Weights of a small GPT-style language model, trained from scratch on English Wikipedia.
Size: width 384, MLP 1536 tanh GELU, vocabulary 2048, 13.8M parameters.
Training: a variant of Adam for these matrices, 700M tokens.
MLP neurons of a small language model. Each row is named by its layer, matrix (up: input weights) and neuron, and shows model dimensions 112-207. Each number is 50 + 10 x the weight over its row's rms, rounded and kept within 0 to 99.
Before each neuron's rows, "fires after" lists the tokens most often just before its 100 highest values on Wikipedia text that the model never trained on.

fires after: "il", "l", "w", "ation", "b", "t"
L5.up1115:68 53 56 53 56 47 51 43 51 72 50 31 53 76 56 37 56 64 51 63 59 49 47 52 46 47 31 40 54 38 40 51 47 55 57 27 54 47 51 37 71 47 43 33 52 71 52 63 59 69 48 43 35 59 45 46 59 50 66 56 59 49 44 53 35 29 71 39 67 50 66 40 69 44 56 44 45 43 53 51 53 64 40 65 48 41 29 52 50 51 33 38 42 48 42 62

fires after: "d", " Do", " Ad", "ad", "li", " to"
L5.up1017:50 50 61 41 48 54 35 61 47 42 38 55 54 57 44 33 55 62 46 36 54 68 59 73 59 44 53 64 60 53 53 55 66 51 51 61 57 41 56 35 63 34 66 47 55 55 58 49 50 44 44 54 62 46 47 53 52 55 38 46 32 37 33 42 29 43 53 53 63 40 65 59 57 42 45 24 64 59 33 61 36 63 40 45 51 42 46 38 37 43 39 55 49 59 73 37

fires after: " co", "and", "b", " be", "t"
L5.up922:64 72 58 68 47 58 71 55 38 49 61 43 69 58 53 60 51 39 55 44 55 44 50 46 46 35 60 48 42 47 50 38 64 45 31 36 65 54 54 53 53 60 54 30 48 58 44 55 75 55 49 42 51 42 52 59 61 49 55 48 34 41 45 41 54 45 68 41 46 57 54 50 54 38 62 60 59 48 70 51 50 40 42 22 51 47 31 45 31 60 52 55 49 57 53 47

fires after: " comp", " sp", " gr", "re", "gra", " fa"
L5.up203:54 42 56 50 57 55 53 55 56 43 58 53 53 43 58 35 53 40 62 50 41 59 59 42 56 38 62 54 62 31 63 58 40 31 38 49 54 51 68 60 41 72 43 53 47 59 55 34 67 29 49 41 46 34 53 30 32 60 62 48 49 52 58 53 51 34 46 56 48 49 45 53 56 52 49 48 55 50 58 62 43 55 48 33 53 57 29 74 29 66 65 37 31 35 55 61

fires after: " In", " in", "in", "ve", "gin", " De"
L5.up460:35 55 52 61 68 62 50 56 55 66 58 41 45 50 56 56 54 63 39 45 34 56 55 53 42 55 36 46 50 49 51 53 40 65 69 43 55 44 49 49 60 47 60 32 49 65 41 53 41 54 34 58 47 73 62 46 54 60 34 56 55 41 39 50 36 51 45 53 52 54 54 49 53 46 51 55 53 34 40 54 55 63 56 59 42 45 50 43 42 50 49 42 48 55 58 58

fires after: " Fa", " bo", " tr", " fa", "fa", "re"
L5.up1395:50 76 41 54 38 59 39 52 49 61 40 46 51 55 45 45 61 60 66 45 41 54 44 49 50 50 48 49 43 39 34 52 41 39 60 51 48 39 49 51 51 54 45 45 66 48 48 40 67 46 59 43 66 36 30 38 58 68 55 40 62 63 37 39 43 47 58 48 23 53 51 57 61 45 49 56 36 44 63 58 55 42 60 48 42 56 46 56 45 60 28 63 51 35 63 52

fires after: "′", "ab", "mit", " M", " in"
L5.up1325:47 48 46 62 48 46 45 58 61 53 49 63 52 51 42 59 49 47 41 63 30 62 48 64 54 53 39 36 40 81 32 48 41 56 48 44 59 54 43 55 48 44 41 34 41 55 54 61 56 49 39 43 63 49 51 44 39 50 50 40 36 48 64 58 33 70 35 51 62 55 76 52 36 51 46 60 58 30 63 70 38 41 57 45 38 48 51 56 46 33 62 45 62 46 51 47

fires after: " Al", "ol", "al", " a", "an", "ne"
L5.up485:64 40 25 47 49 46 53 52 61 64 63 39 53 57 63 49 64 59 57 48 58 47 47 55 54 49 55 65 54 63 39 44 46 57 38 54 36 58 53 47 53 49 51 56 50 49 48 50 56 54 44 52 57 42 64 38 53 40 43 31 55 62 42 56 45 51 63 59 40 51 53 54 37 47 55 50 48 21 55 43 49 59 62 52 51 47 49 32 62 50 36 58 51 57 49 50

fires after: "im", "S", "op", "M", "-", "A"
L5.up374:48 33 51 50 53 57 59 32 59 47 65 53 55 53 58 52 55 44 46 36 62 49 31 49 50 33 51 38 54 71 35 52 45 63 48 68 70 45 48 56 55 58 58 46 59 58 50 42 50 43 36 54 51 40 54 35 39 49 48 53 26 42 45 40 49 40 57 58 46 52 58 59 59 62 45 51 42 39 46 59 50 42 40 53 47 32 53 38 40 28 36 73 42 44 35 51

fires after: " E", " P", " O", " Pa", " La"
L5.up1370:52 43 62 46 64 59 46 58 45 42 56 74 43 58 57 58 57 68 52 41 33 40 49 56 51 49 45 56 38 61 58 58 41 69 52 44 35 52 40 51 54 55 44 44 42 51 53 37 42 36 36 65 61 52 41 45 48 52 59 21 43 49 47 41 52 46 46 37 48 57 47 58 63 46 48 50 36 44 52 51 35 50 53 38 59 59 45 59 39 32 52 40 40 65 54 63

fires after: "ur", "en", " 19", "if", "ten", "on"
L5.up860:52 35 60 49 50 51 50 34 51 57 56 41 58 59 57 22 41 57 47 54 50 61 37 50 60 47 49 28 58 48 58 46 50 36 65 59 58 59 50 35 39 48 48 51 56 37 63 47 48 54 50 47 51 52 47 56 48 58 60 56 41 47 72 38 36 49 69 43 43 48 45 41 35 55 48 48 26 59 55 69 42 62 53 57 46 59 25 47 49 63 46 43 39 46 56 55

fires after: " Ha", " h", "ba", " b", " Ja", "sa"
L5.up548:45 65 53 36 54 56 63 34 53 67 87 54 47 48 41 36 44 62 55 64 56 51 37 44 53 44 49 51 40 50 42 58 55 53 44 63 45 50 44 53 45 56 51 38 41 52 56 34 51 50 53 39 49 29 47 56 62 58 34 51 31 36 63 56 43 42 45 24 49 47 56 43 70 52 44 41 47 53 62 58 25 19 40 45 58 53 60 46 37 51 45 47 47 36 65 58

fires after: " January", " August", " November", " October", " February"
L5.up603:66 46 70 29 55 70 39 54 55 56 77 54 45 51 43 54 39 55 53 56 54 55 48 43 44 54 51 52 60 43 57 41 44 41 47 35 53 48 38 48 62 50 46 38 55 49 52 45 43 34 58 67 48 39 31 59 49 55 33 49 43 60 49 42 64 43 44 25 51 47 67 45 48 29 53 49 68 59 40 72 57 32 41 54 52 49 33 59 45 59 40 46 42 55 71 52